{
  "n_layer": 9,
  "d_model": 384,
  "n_head": 6,
  "n_kv_head": 6,
  "head_dim": 64,
  "d_mlp": 1536,
  "vocab_size": 10683,
  "activation": "squared_relu",
  "norm": "rmsnorm",
  "norm_place": "pre",
  "norm_eps": 1e-05,
  "positions": "rope",
  "rope_base": 10000.0,
  "rope_fraction": 0.75,
  "qk_norm": true,
  "attn_scale": 0.149,
  "bias": "none",
  "tie_embeddings": false,
  "parallel_block": false,
  "extras": ["capped logits"],
  "init": "normal",
  "init_std_qkv": 0.0221,
  "init_std_o": 0.0,
  "init_std_up": 0.0221,
  "init_std_down": 0.0,
  "optimizer": "muon_variant",
  "lr": 0.00234,
  "beta1": 0.95,
  "weight_decay": 0.07,
  "lr_head": 0.00571,
  "warmup_steps": 123,
  "schedule": "wsd",
  "decay_fraction": 0.568,
  "decay_shape": "linear",
  "final_lr_fraction": 0.0,
  "batch_tokens": 65536,
  "seq_len": 256,
  "doc_mask": false,
  "train_tokens": 521100000,
  "steps": 7952,
  "dataset": "wikipedia_en"
}
MLP neurons of a small language model. Each row is named by its layer, matrix (up: input weights) and neuron, and shows model dimensions 128-383. Each number is 500 + 50 x the weight over its row's rms, rounded and kept within 0 to 999. Numbers have three digits each.
After each neuron's rows, "fires in" lists the words (lower case) most often at its 100 highest values on Wikipedia text that the model never trained on.

L2.up1481:459492442513427512550428626449465475558509533433498564484549458497485542483429546478439486495581481415399407486485586486526494584380560543605577478478506521448488489578503567415490470532518481486584542563617565513434452539521561490513555489573561499492509449440528449469508545505474501608530503440510541484520548499531538509481476513436491480474578614541486554472520495436614483525525552477466487561562498415560481569551507483418587498559480512454530499377520505428414530524420507522459544502479513402530515542540534548515539436527519542538500435494453510541492414441545423467467479450481502454489418526517505464425424573449555381441504502463530470561525493450514439526528476544459426428447418493439497539459505492574535467389505564450505510523440553556447451471535507
fires in: "between", "of", "lower", "late", "upper", "river"

L2.up179:511497424556393468573528405527545497448509503407560427507528480483508463523428528506458535434400353436557557470518525475351521561421403489505458472444423442505531507430483485509518489551487532556435526473454455514507488533449522468561434499531459498555476573408411457543464513505513498409537493484551538444564526478474498503458412525490472581497454495533512513518546552547497483554508453422524592440562567530449596577458427490442505540498493498551467593505517478450505469521543535435549467462564478501446431503491438487532478421557508505523445417467591559475546467593576508488436549506583536547408442549530494514493447485508514598526550574490478499480481470482529464474509525415560481448514453470414501429530418489580505475415531496550480427530522584407502429578420519
fires in: "to", "from", "a", "him", "into"

L5.up823:546380548498473493470483563532473454434501444440470521467524484535429504627518490457480481513458519509453523461588542478448534524496457427522575445590450485552596524567478536519593521513494461589543543518437552493475577516525560540626588529557402516577510552597519421471589533521502476471484555439447459411538556501392498511436533478499488545557477496632544463564506493442497475552563431476488517482490557547503397471455556431424569451462459563449516468485499485567399450544497556509477425555548550411489500503545487601552496412357445505485438530543462382516498457463526477469521458618637491522456474458566492559525521445484570535508550505511441464539441507406448487515537498439537530544490561532569583518442451475494454572517490534511541476456478519548561552519384550
fires in: "one", "two", "three", "single", "four"

L2.up1197:480487454437524472371458565429488500466519484510525468554571627428494462491444503449490440539390497484491570500536555455552516557500485432372440508566536550390463505536459448428444527480493528561514564502540496452470418506529520511531589490520466513486445523412459575559518463468538525473489587490476549429462450393503514492507506406465521497431429567491500412515394543520581483540518540483592567467519501534448560572464513552497619474572489531512519555529579537573489484509509556548515520427532526481529431516522527473454427510498439504534485517418475458585499535534494466517516434521477583533534470470371457509413435515573577497543523480478450400507558474494471543567460493456485496489481445628544490462512542561457499546418421523533463529428449484504593546503528453
fires in: "of", "most", "half"

L5.up1229:487520532510516586376501461508497491520473515492556582428521458453503494525517492514457539502507520481504523414579513480454558528580499528480462399493602484514466440458466544541495576513570555427468514527505542578523494523511492472481456502396428422417456496545424590570585556478550469537527491520516526499459502511455558517504526554507492463515511541519583533519523505417550449524551521515466543562539539466481502514572514485536555509596454500452537498561520491491487421446458572550577416522522591463581535580544388397502438454435468472428484580551447445443472439490433443398456496560569507529522487479479489505523550473524539423465519440444442482484378442596516515456502509462545508517511397409507494525461551547561555481470510455515531465556458568487579475519498537
fires in: "first", "two", "some", "three", "one"

L5.up1262:525513538494512520484500424581460496524541527461441510498560516506540445515364495514477505517528434501441483469562589528518450511493499476476494546556513495546473445465518568390461362499523484566505583499567456597466503519436554418646493480554468539598561467480450475519465512378492457509514465492434527481550437474447458515641492517488435367491550409555444522442462453491509508511534514518518502550469510532439463401417489475434486607573467360570404459461491540517503467580501403527522426450566555496509509513508497463542446487501490448476438532435467398429455532553458458381477535416530561543510460516513472558468502516520520513471529428493440477558605360505456559450491430414517472568523467486457447514465588562552448457575494502494492431483478517442582413499461433
fires in: "a"

L5.up1303:543502388603493463521532564497456444464541563409553551444490508529509461561518493528577448586523528529452533589487580519489472420485461434491552454455535552492441505483468525563537472505494473483480532479459551531568497448496463657604508586546572492417444548491486530453534432457497506576450481480398540484588540428544464416438585473522513483512532588496524564530462377488448414522470544465526468529464475534519503444529440477518558444524542631436528477491490500417546514446575568551480535406477490500471447454454504561469488529539509510438464432517473461500471605481583466495438442434514427481464538468504556450408516460515470502515524527486525522476441606483567532463532472520510550530514466585582448526512584453557496493520521540532507566437507522531548545458461567
fires in: "that", "which", "what", "who"

L2.up517:504590453498500534540477443494477580478450448548594526500468483332578502571420521498519503452493468487472479519497599433544515445570512454520514411433499500478466467484475492460545496509482453509582501457427574503527577425410499499465560489505478501599463490461536571427562590517534507513503453522531617510540499419503533453506449438541475505525514542530566497613442483566501408515508526521465446467548608530498354549523476546537528433494525489585587484427577421515493471587467411481580462440518529485405489492539481474422450512567588581511549512491536509564434534485542505554441435488536530541489456442509465538498480464553568451464500595551544506509529342447477481455387520386446519447379482446619493527538561467490531503507587531465530529546455437542553458484435526
fires in: "this", "that", "history", "new"

L2.up1276:437542501552518507531534489476570439488608420430442587489419564425543516585593540470563419552471520433453440490535473566451595533540509521436546539520494495529501505568557515562524503545536543509485534538488404528419445411602463464545465592379479478551476566530527649498583492483557479519481495567529546535468501407475510472506416412517441429519613465604486524411561419433506524510503567504512467551526587498474499512434508552565535485570467495509568507447501530457595427409493399561536555480564550464471521444500572649574507470525528467505483461553432555497458538538554583548497464459444498510515523572548404480528522465487499540503466531495546461464498479511490507493454496506572466464533539541469505534572422448435513503543572495480497590477579472462419493475389506
fires in: "a", "of", "only", "an", "to", "japanese"

L2.up491:527514490516507475487502531517418532560589586445495435495532497503409593502546511525455508454432529517528444552470476495520522557511556384568475496582505530421467438569464626525482544472601467541519514494590538491510555659528597612498551491495531585507544581589482430461540566428475480566507473455414440531490428402501550446505552549519501461563488495438579490477523526536573456644462526558487411488457489467503469578500401480518453479592591484502501488561486468512481439348477529551390495523465574526427499467488612561555444458467531565489588455528446470473513543514488518434465555571464559433481464574572409493502457450516548578492507523518505450509490502494572429472559568480572500431524505551540625516495475468524484421479439468552504510452476524581472461479558533
fires in: "the"

L2.up208:455486592475561525457388528520418566477518424460480513400520453459425444585482429542432473508595545463594509503562513554434514494516595531538451552485493512449378503447447581452467450564504526427527553504500535512437503595518525404491514481465485451515518519513525466446530527422509502408495500520455507529532491475556474541450550542473499505483631546535496507540470509480457494536491590476550472568530378434543528545390479462543491505513385554521540407623489525556453511433532449492550560459566462482501532496596557535489510492552590503531476491431541529480449612505530481401570474455481595548543481505475511529478441470535482428437440596415456472492444471481598428532556484450483552493560558439532490461553418534525514452409523531475559526494521575565458470448414446
fires in: "this", "the", "history", "latter", "of", "biography"

L2.up533:555505474559480552534531550521460473542677485541454519526530552494580560530526547522506515477523421577458488484545508462465546413468531421528583484490515526399520423579509501540472483613457489561478500532600411537497478446538524491462477542548431459433511514504423584466559507506511421484518552533502635480561541591552463467415434494576520472534468459494527538453495467450490459553529576509480645482507489501493537443498520471457547519512459550424503550499518508484415476412547441491537472448498524477533505484531524548437540538478561599468496450502488405357452415524540522493429486351464602496601545542465478558504493484396473450418488541483510536519445515464492511548511417442613532477486532471523449526550458505565468533543529493414376478511497588462510457528414553
fires in: "however", "but", "still", "therefore", "though"

L5.up1279:555547513527516495401483409486526557556499458538517489534586477466549538523435496577564477445533476544534509507570457530545595489488452398518599440506526471516531440506421444387529452493464492470441543418434479500536516577632413519582564490439432447442551403509474509618535473507560453539537507450499574599455484413528530414494547416487593495526534499537509499542491533513518604410550517471499508473540593450474491524495530448550423511519550513544435585546522479449576547564552566534466485516504472517472508524438438484502499435506478423399581550508475398523441412529488471543454473585530511591531523505463373475449577526457487522498508481520500494469462537445495520466510570500492498524513611500459523548428463510452504463612452525552388541554476544423520457578513484
fires in: "such", "other", "of", "several", "two", "different"

L5.up1185:467505637456519481543481493495508538523568523524573467531528418584450448469642449437431458539542398461528490454525498521542390519574534482513506525491447504507520552456542516488490588486529482626573476523411459516453512542436447500559461455448477452525525485477551531494469469560516524460462546518568480487409517443462570466498456383475533526470581573555622521452466426454536519457448528540458480448506473622572536540561432467492504436514571447456406458413521471500518555526557511544522468458414567423389583510545427456537401555569467500513586500423394628544545525404488526552449510406442583517528572507563523504486513516484527533527523413508503464453418459539503572540446539503543437487463412540458442574523478588542543446571473492478534486536523482542494458445459352
fires in: "a", "the", "s"

L2.up1403:476529435533532440490521509446455531416545447444503552546484477471411470514501540488489481478376463515563528475620560505489491530524477562532474462457380434471541514623534515417494534571497518525503545498452496518496527564399534550513525553444513463551391490514545470509503485399544363496545563466486437548513524478483504474452427459505577440517491534531431449440521588442377540562466426514657503451439491364466496525508499513527498520517471528559508536564489478504502473529623469525540490472579611502593467527559431500439542455469528430561423454472542505502448445508580471453543511530471582379527458517478468524554432501470446497508458476567485584426587598541555415564452576452519470516543518462548492524501448522450508511408599562421399470514521564495534423513465501
fires in: "the", "of", "his", "first"

L2.up1472:517563435482535497503546496476462519497512542515451491502456414508394456590496523476372473500505498503551475482578567541544579428524477429608561584433602455508522367531481483522592499566540523543479521611542463584576535568504482527436496467502498561531450509531470474476627527469562505530452517537476545489373541436535573443507498412571403529600415585419532421480514544580614416539483495619469506518533478468528554472447479506605468453569485540573477491513543417467456495541565541436411480499432523518496516468425545582484566506487509566465489472434424434476524533479548547456478508528410434458497481497533512434381494517488507546399538510451476511512473537430539463515611441418546433539525517462491468471529506498502488428417452549533546521492558501544521524471579507
fires in: "that", "according", "of", "follows"

L5.up1428:571445532442506524428485574476524528458553382546521467509509501476518526501393548515522446566539457536541546401496447515466598448527599434448484503493412558543416460440567536495504547487600472451544603475461438536454565432486426412491535387457493436475420449461449389449543508477543514466578543448628522491497423508544540498465513539446543497459401495530463458508556521553499464548475528474624485533511493472457512533441529519504455547579438500487579480522456518516473521528504534535468478478456521454511501546464411553451466503627558449398458500416486411479499445451560589463555600456478562506488464531513532535498528555458456522506546496473541579517513581482559441513396490512450476492491497520514509502489544510481620504502494415534524576497523475572456492557484561
fires in: "the", "of"

L5.up144:465492550478427474528500542502429509550510476475519484433379508434437551538407574553497513515525481473566492559518478504535479500534479441469564470391462460503491504481387452520520405501516531467512479467550551569436496463532551510407609488413556432481535503546441541562518532405505514547510547465435603458473503447461569473491503441469493547456487465500455463465515517490530441535569462442483479527526483473481382583500482465571485426514455479551489451390624518506447512484602532557524542452561539542493426530520443418553416435516551609417513562507361549421551600587520431526609517476498569492532498456525432465532473455499555419452481596415492458466526478524579461607412523513407457538578442546502502430498455436417536429446494469491473523531493459479515471534416510
fires in: "the", "this", "from", "for", "certain", "of"

L2.up777:531521543543511550421463521507475579422525507543507561533529522508583563508514438465489582463483483492465464531410542562479470501543472516447539464551478478495393507509487593517497593541492432559485419469559608475489465509493476557520478459497482485469513467538497549477516452510476483578551494459601470535504460538485564524493488510549449557531458450558491519432471506472507528454541501599565552521515500371492468446463479428572550481544444544547444514512576523492427492528471465514373567498585465573483522563501470540462564510429451592444575565563484504456509498434495503540491459590473573526437485462487503411521434508482491518537435443439424494492428545490474390470510476393422478470611504485540478553532523470516515530500583512465434547526513502522509481437494554
fires in: "was", "played", "hapoel", "is", "held", "taught"

L2.up842:421485466600517535599459613535468490525435492509497477512535385474520561558474502497511498528461501470458434518495495490544501482441441418587513522525588472456461482437486477572557528543440569557524449465484408490494548479525435532462609474408477513532558529438491514485596473541473545625446555549512535518471509414565525380430377515508453490419496532506604472439477440592452433526519480411452483531502438451527529510504602445405525419473512482530515473446451434511456495480478508498570539484479524434523551458511467535439504485475517551489543476396478431475576590382431443515438421541493493440549477537523503482521585481497571493367494477476461451551448433461518454484376552538509482617530498512625525515453608448567432379424531502561536493515420538496502459467506575
fires in: "that", "same", "one", "this", "different"

L5.up1235:455457511515534558485617485520522514501541598474417503554551519508546470542518534479477508445544409544454514471517577441516557459474526484569514464528545599413495479481535637515496454614592456449519587532547475498490490569501513519487505416391430529453425422482490421524522487446564568551477477456468654449532530456452567566431539550402502480542463489510564489531532478475564473516460573546517433517489498480566497565472552503545508522648503508501491542536538453539509500441576485490567493520546541491479505500528454518457498477444466521490470398562467444534493453504549510411541550480487452463475383462516408563486499507553520559508522592525446437504466456406455499537490437411439460633540538450547482519457551507523467453526536566492614512544454558500481413446467480
fires in: "one", "each", "first", "per", "every", "following"

L2.up1433:556435526507445399543524566417451466461527432472583461496550519503438499547568447471445562432516492420423569425537595509430526404441407491443531517500496524455479498536519466497487591546571504455552503434496564534575537571560452483492441557456624397619514528551500539566415474467403548462527549493523454553460582562557444476418520487446524578453459500540455421596414493476513450468431554504540509479616480527538571415547435515524542496476473573548495526431544477480513515505506465510477458438534525393520429535554537462502491529463503455562530509546410434520547513510527518485579559433525487488421532475485523501563455511476567512501557441513487639483564559420512555469496523436435576476451462503568475486449562537614488522552514520517441516450559482533515519513423399
fires in: "the", "s", "his", "all", "a", "president"

L5.up586:477495575510447442456637460494536574493522528541515519484410436540456474481536487448370516446475438518507448476459432463424576511532551434432631510422475412490409522522557418520511483390468521532454616553403436528440509512567480516475595427529485458502445552557474511503504502428514585548408549470559462450511534464566548513478432492501542492510455491485541470505547502482509553488496584490572604579579476552430433527502564383439493501441442521536467431507437513508417511486517464500515555419538597432459477456491449541363508524444526482401605591459497597524504447523598550495484601498531570623513443541506541495518611551538447379469465565502510473476522582527527483526481545538499390451485460553501449589496368444441543516521598527520464672477517444450511521482525459
fires in: "as", "by", "form", "of", "became", "into"

L2.up1107:566408515521411438558513491498490466483444514482513448507501518538487449558505421459504503511525490468423450453533476554431517502445438540529580498493515560463588561516507514456448518513522433552510479634461519622446452448571464431568484504434485447459490435541522541504516476492503482491419450403443516558559472487469554518496490459571509471446392496483502542526402532463495434478476401419532549455503434584383422514452468535394581453422499463550563474513465520518420497423498451469477545494471537465534511511492422442610523537409545486490548493472550463535544551508477459495539474465452512564466476450395575541479429515495550405409490499510448466467508473517442579495459527413566541420542485476508458509502578508464515420480507504571460550520465607450358460487508491
fires in: "years", "year", "days", "hours", "time", "minutes"

L5.up186:398508527547443487543405525547454551517570419507533512471595608485494544471575459522427439505529506552549490572440498471462422514528433456493515498459468530480503493565531527470459509503476506479464477585429497423526438532449572455482582421485445535483522620469548590483493633542536574482418545495409521593518552452516518537452409532548532432415481499607448454567437517502489540558574519511467563418515422435533514423504507517605510446570523620488467527497502470449399487414475479513516567529477613538523508569484482485423504516446497497542469448494498480444476477498482476513452512502510518481495507529405490465471547458461528535422600503540335465487485468520575525486480500596482457429534518525432401461341547510530541577557468484429497553487511481542575481478469488
fires in: "while", "when", "before", "after", "if"

L2.up907:520474562537419510342500478463485432531557476519529596502513587495417541559482533551526475448507465530547528486481435437462503497493509506502522563345495546472569572456515462485528428521502549508456427576480507430562518558493481499530593426619418530629441495490496520503452524526473507445527530486570414491528519494479493627586486449547470548482468476557493459586559556511492469470528464461510533526510411482422467465530500508482516495475467471466520509414449498395452478403526431453542601434554502544613433444549587505491462495500418516485467549496600567483557468619509448478449502571477573541574604546462493496549502623423462458455524576519508542604413652498559544459485422493480533563495476442518434500436505461555486472487485455577489528538467469493585529458494472
fires in: "as", "in", "on", "cassette"

L5.up937:554485555539465548445486472524516359475515473513505507430629485481563538522488561442514427521522486506427461450545585568536495538506578433563526526411450500548490434513519500521520530566525523511467474473531390440489467491562390532594571613476430621593536409487545506411529523407504365542605614426460552478563444467484552484484519500520530389458442465495532522534523408504496560494532584567526506563515432502487489486442535445443431482500522496531549501461452449546518478497503521585434470534482496417580468531489405533479465489526468523403468466526481532501518498441527432464519503460511589553547464476556576546463573624473400419449516509531515474552490535459558465489528474522567514529494582482457439529481463495510517543507494568515491530524465463587518510562403490
fires in: "such", "so", "known"

L5.up472:464530496531491440406471360486534507488479452561449592440512381479540465589478392493494531556533451507459559493563468434494478524490506462433558471487413416467521490497525473487421423440479486540433492514501495478492481511429426481499525495408543474413571572462425486541495471476509467482446515518445418580484465393546499521525489442498459416485555500522476516432437508491518488514474431547507524492395588578498461506529478419422506519506517442521416455534490456363486392506525443519499515517573533443482470436516535489578488510432541558413500508468549414569460495484531441499642563586512475517549427584488539538547496549491536506572555516402531455479525538554509527537545507482533418573451513568550496541540533497465445424553462456431562528544477480362511379419500491
fires in: "a", "an"

L5.up600:462473482533488505432566543531476492539435499535497484433421482459497592554539460478474478518577500450480430417477642448530476485506469481510505368467500382469344474506478528465437577479491487417546533519434447402546514599500440471494475493509493462547531580498574396528585508440465474581461497528538531412476531451522475480434513637512420495538494471505530440547558559495585569575499475503441498424545542423539497587519599499529513454508526469480599392442433437533470458634549535544507533443521466495455559503556459450414524463432556487474495497519498411605471607426418542438566533527525488531549408600548533548426471524500595482554482517545533495481439593558452533445517444449522538558530432415519463596557546553505465492427464509490494463505488425599558484432495490
fires in: "the"

L2.up750:525479600492444526457497538487539528491583500460519478618556445540538486545536550543457441460503478572578498478397497568556558486566426553404590469503560478518567537485550549459474495442477516469568583500468532557514429434560493492526523475494542525546443593551462453473538520532546454476467650407471491457407553377461550468539522437515459541545447438527582596494445505479439514429496543571463600516489444480510501534560534509496514559414526539496566564559466441477469526433448487483423504487450536499526503525471493462576498527494412564506590517544495518453477495458520454503539449520491571509454488527548469524427573461435463561506521517472509608385505596381423512499540471474509524416441363425608529492453493493536412428550464530394500560514490586422556593525547572
fires in: "was", "is", "s", "it"

L5.up885:502524510504435442504448469499456402496517549474431467438572446474534601491428471457492458592599508451463519474480549458465567536409486526539556460479583565555516412418577422454422514534449477481505448589564477492498332557582535473461549553477573500525424450532422473570455431483616506511505539454492535411505501378538476387498555405451429488511532545484487508528523484487491511551525505483540440545531427527513444570535405478499526461497545583457489485468582479474485452524520482497554473524533487475497505561482433497496507488467525513446441468555475505480547544428454565504470431466493490374532529490628593510416544491480562473429467546572439515491503495547517458515509430540516398510533504671457491483413476473474503537481577492516585477525466454525474434430416548
fires in: "which", "that", "what", "it", "there"

L5.up1207:546457595528521485476587487520474468443573493451515483485516492377525577580443512502563528506480505423452540555451518433472518473489427515565587612470604436479523541493467635684476446433549517444494495576550524449519477486523437520530458524448521554470508565617476495507554531487550548482551538529569469454627510540452525509405498517462512555505553509551493505539500490559519465501548587528451420508530445515587494543454509596486524450512485574480523468448488507469552491494458469469561532412504517538512465532499479503523505500467419485416481498559497501559495480501604472469521397487524500536436433415510552516505554540523508570515546493525447504544507460433509500487470511433463457518463528540489474414437448579406565459511530487523567534368489448494533476481411588
fires in: "such", "that", "those", "all", "one", "each"

L2.up120:473491499530586538500546522473467490496488549498572519604420550484460474576596463489486477582463484421455386481514546396374516524574463469537505572531546478546426586437514520580522652483519565481432450536497415508459480572458508432519453499406560498547487514506505401482501458510542480424498501489550556514392552452391509573456547486526518504519468498566572664475420512505564517510474446514492410437520626577517561432489449477490551525436464503586493538533485475467458467510510565612551504563497501481459506578609545419501436517571487468541575493389564523454512541469474452475569511450607508442498500574515512554538482503430469422439482449457533575445537453473501487532569553524508434489533492576522419481567507567470510421484496521402472520536550513487533486545520587
fires in: "to", "tour", "tours", "of"

L2.up1381:505499512538573533565535542454460525417590468509514491430583426544405521492509515373536426528466532509469582510486489434615518499523487384561502460455550516479448403499500511447512482546485475513488498488499533520481489467448556504498499541459425595529601558506481534401434450567551502382451504445541537508515500498466519464479589519572472503385609422565527496545560508528484591546528424533560503446590416459483473498552564463527575434483481447553599559369541412518507442495474514555450534459520430541440568467402546444477493485508435489549495473502466547483434517498484458496427517471421468614450508539481530473510467460520537419495490470483457536568471543530521422585461480487520545476559461519551405536545460493514554575493530526412457382495486578498457574463552499
fires in: "the"

L2.up628:562514538529463466565504537475546506567456629473508483463539574399482513563362530419490484483559537495377449589471530502550450472545503531521491448508525468516491462631434550462486420562415468495483473571496436528521455474458408524574566545504558522532568396505561465499416575471448495504403499533492628529480397497539544446510434540498405513517475561477491550563501595455554467526470517475501467558584531509466546539497461509484500534510473500456532550451577525418530442443566556521580506449554508459457566508434443525599453554406501471472563486511413469517520549506462482578582549590507499442566465475478488472544489501532560475527509536462481443436539468479581546461525528495525518490475378516586385382508485490550416544453597485471517481550328485447468530436471598
fires in: "century", "time", "period", "era", "continued", "years"

L2.up682:433584406547526504431474577582549541564550463488471513452463576438550503555526549480502403485480422470619502521515565527516479441527465489506513431524469502485461445558441506496406559522489473516478481537528557496539477558567501499418475545579477424518468450506441504459463510439492462483502475487483574467527594480486466396526448506605542434506494620500466529509479556422537549545371480469449526593456504474465510518460515433458506404430516479488504440530560483570431504465500454590493415479476518473583576416442433532516546515560561513421544471404480474503462505467493537535489487518506546496615516464447478463525466441483488432528513473530492473577460552412535381452545455443561508446471538465444573571509544412540533497544478492573423468475446472456545516493389565
fires in: "former", "now", "also", "known", "later"

L2.up396:484452433492450466522531514568546486438471460523567470455453582490429463485504474450501515380551483421527449492442444492460522565604506482519500503419489490472409504548471478565449408537552382458494488542437475442501557508477559491581490432562400497435473535583468504453505482530436428577505477559558468457457486442514491516455512443474503543511568407539546358459508587434573535518413535486491442481491453553485543534399457416526559519512486457519452540459441507516538548519566614392469504434489436573446507511481495511520478567532389507621501490516559447554549540554544451463479525434529552509433444565427491504514509595542546557504473427598619407531453525465494482425510554425556530431456527561457518465526517419549505499432493482363543552446515484466485532533531544
fires in: "of"

L2.up663:517548529498565458481507507538534490507497494469448550561518506538457579534473524473491448499501467568413512502443410515465542402484557393533536588446557514513528550527464511550547409484501503527553538471547424428502486518533478408476499417514481489440525438532485584459606543498493509515541501537452479535632490586579525559445485404588498456472480508584527468566590501472490499520495532544430539486507468468469513482563502512572576540511442528507529580403539443466640507462522452466512485513587458454494488429559552539528458523531590501448457445538627447498406489507553460346487520484436523501423463389477456441399552533513515554533561470466459453541515522470553575591493524599499489408516544542418514483415478634530497456553551474455453565434415500552403487472430456
fires in: "with", "while", "and"

L2.up959:506436537462473511503446525538532550466520503544523543443559519518450490461507483435468458518545562475500580537532532569498526548495469537541510515384535437518457557480498469432535491453531441543451470581550541496621532478461475543429527535544481392523559538520524556486422566487545398459503581508519565476410532511501512445455502464440564506617501498556491526512428482525572452440593431461487570490403475476515415518453479532502538479525512534575582438544518508387485476385532597454452510464489484537507453603544579519461516543563547461512508472493457543511513633536523518441506610512462503371453488455598377508427522521433521419452522459468521604534529481471501423417478525573527484480539477472522479482538538485594497411474472473504408549431518502549453505413571595
fires in: "the", "in", "of", "before", "by", "during"

L5.up560:495458534498423489487559532450466514592576463483505453403539552500518478591480531586422468510544425440445531457547541496517392446507476502486464505500520427458411439434475517463453496523515546567495472530531484507597509421562464433479434565569584460473475534516460534415516475384438510506504497506492516464477502437635576524424479448454488564514553451543469478528473476459473422528511536441511454468460502464462508550541414422522463398421479525511542462471508496556495483523452596507512569450549479478452459463541441394564446449488516622490557460454499514479512431459476465457451529464538473554533487418545548512479446573481421407518554486433467516458439500474523563480559396453613391519515556540537538482571479455518467477438531457471550564520537476418613466454466482
fires in: "where", "and", "the", "but", "what", "that"

L2.up942:526521441516535570539529540481427465486525434484486502430498536462446509415496498488460523527448437486489508459613464508554528492494503475591439506503446415541484490546495585472592476579434527495487485440454456484595403546486575516524453556548491459470456504574456513481481513463537514529483573530475552475542501485680475501401496389520429495545472416501501542429584511484537540510462558511501441490510483463496481548395510546476490604507465451501603562574479505481545385494505515459534424497523566511470497480579537527516390492496431491531511495497549442485486552489456503569532577474558499452442529555494428536417499447550485450452471428507416510593375491448417425512460534500475400408465476487474426556438489521494501533515559503458449555376402500540579432522474516
fires in: "the"

L2.up913:505429538498486574579553516609475474501509525566500488581532501479457534530432517532605482461427366502450530457554493519515519468486376482523559510582525444482477319490500366505497546451587480485500497559574555465468575554508592520520440560480525523524410516507522412532446536370476529513500539460588508549523516392444482468625539506564534501481445489555604506401406598481570423422526548537569551541493542507571537421524461489518541534488566567490471534541519519500550444484529529523570493394567516452542496562514440536446469485473488500541467513457503520449464548570542464511496527429446515517509522530590478453432564440549465463527561546460504552589520493524430525453539557443490487429508416479441472542504493450480435474503456518496458496536509487572494482526558612
fires in: "to", "up", "out", "off", "him"

L2.up133:595483482501459463445442419400486495578507544452501514441442441426475544470527459376533508541599549511482448457647528459468592445579423516520472554421496537581528546490503442458523525506490576580545466453445426497528532519497503508457455553487558453489509459513454482567544452544451487519462448490394564458416558468530476583435542487512449389427493577445541562475505467344565504505509560460550534594542522490466499518466394573457562485516496433504520440480549525547387521519548494564572495407496518464465535427581485490532458496495544598485492554431485537551451515452491414484428397440501561488488472498471449542488554420418415456472470498446520480543517456446520425387467590560495488487431511489573439480451516483414524457439498510501522509399552450564521462540389557
fires in: "a", "syrian", "late", "an"

L5.up609:524527537488537557413424498458521497579528506389408542574491523491442592394437430535450414556513483527393525494583466507440453392512473497548538451459549487481511483479450552502438512570585491483414559567495492456570487529509538462501514504440433534560467452568457540489529474432492458408489519612497520595495502494446513453386485562424483499495567548503423446539492515459497500503502566514506423497545571438482524631553541511456538485589517521415567489569573451551486560418486545556555548480435515519551397557501559511502528597413388410501548528550524443404505415488479419433523515596553469473500450475540536534394513444437503515459496469480482534506430574555476521517539457493471513594572501471483490561458459572519538550492525493515528540422372508481423427462506505
fires in: "but", "and", "than", "continuous", "not"

L2.up874:510451479382455467573546469469432420448438469488504578518505490530466619466489591460426445481437474488469458559518495488483490568509509438506539500535425444491365428567459549521417458538501478454478587594562508502499425552490430555521535422456488518458462565563470437554603492495481406517438535525575584432496502423537545498450486511443491494578489476495445458450512534534542535515505496520532526414608537381466505535462437551611461453503417410441510567592481531502506474584498601428451531472544431491522472554415478510438489497472491526523410433488534420457425443522480491422433569449462595529489521467423533463500433474466442530479488521443468485517490423491506461439498536466475504442484456493449510398488579445536447619483480454480485499474551514486498529497434525
fires in: "of"

L5.up1211:609482495516481479476548460472515434513538570413457455483569598414464521523459509519463435467502555561436570493565538504510481517496549518495497470467496428484456528433539505515540471538602505590499541503581494403604488593493454520501541586583464425568416485449550436507529506519530479509520480540537598558466477520426480508352513498502548471426528534581513388538551488481507427546542526463612427468544493515567510455445483603474484509538490566487474499464502440513485512386491409528494540488542544514536434517494496445499521445494508561411573572444426458583491507546455475408527392512526620524501469492585518463457601432574471464550526493497414518571574452459581533449562539439548511473493430474479495504463518557540609475471500512408517474455523562606482573540484524
fires in: "and", "s", "its", "all", "the", "their"

L2.up435:470513557514515479483476589497468470512566423436553533465575500549478450551510367420497568445540480496434494520504421432536567532494441439472512449535465482591498461478523522568497466566549442486510561487587526445521451567607486519463523496545462474609475494573469479465470540511525495493478471495485494367458474540490623536531477487530589562498457467364455551429504489487496439502552505467515617489473431518419427500479443509517490500467457546501488633549532536489451476542518481528512553527542587490499422565459497466547487528537524626502535502511485481417588471575414501422550544447514533436497438597430427511517515443542549418425424622491500530533545504506549455413551499547528576481509473532635516476513462459425508554476413506545467507538460609475520532446532483
fires in: "as", "of", "be", "something", "its", "it"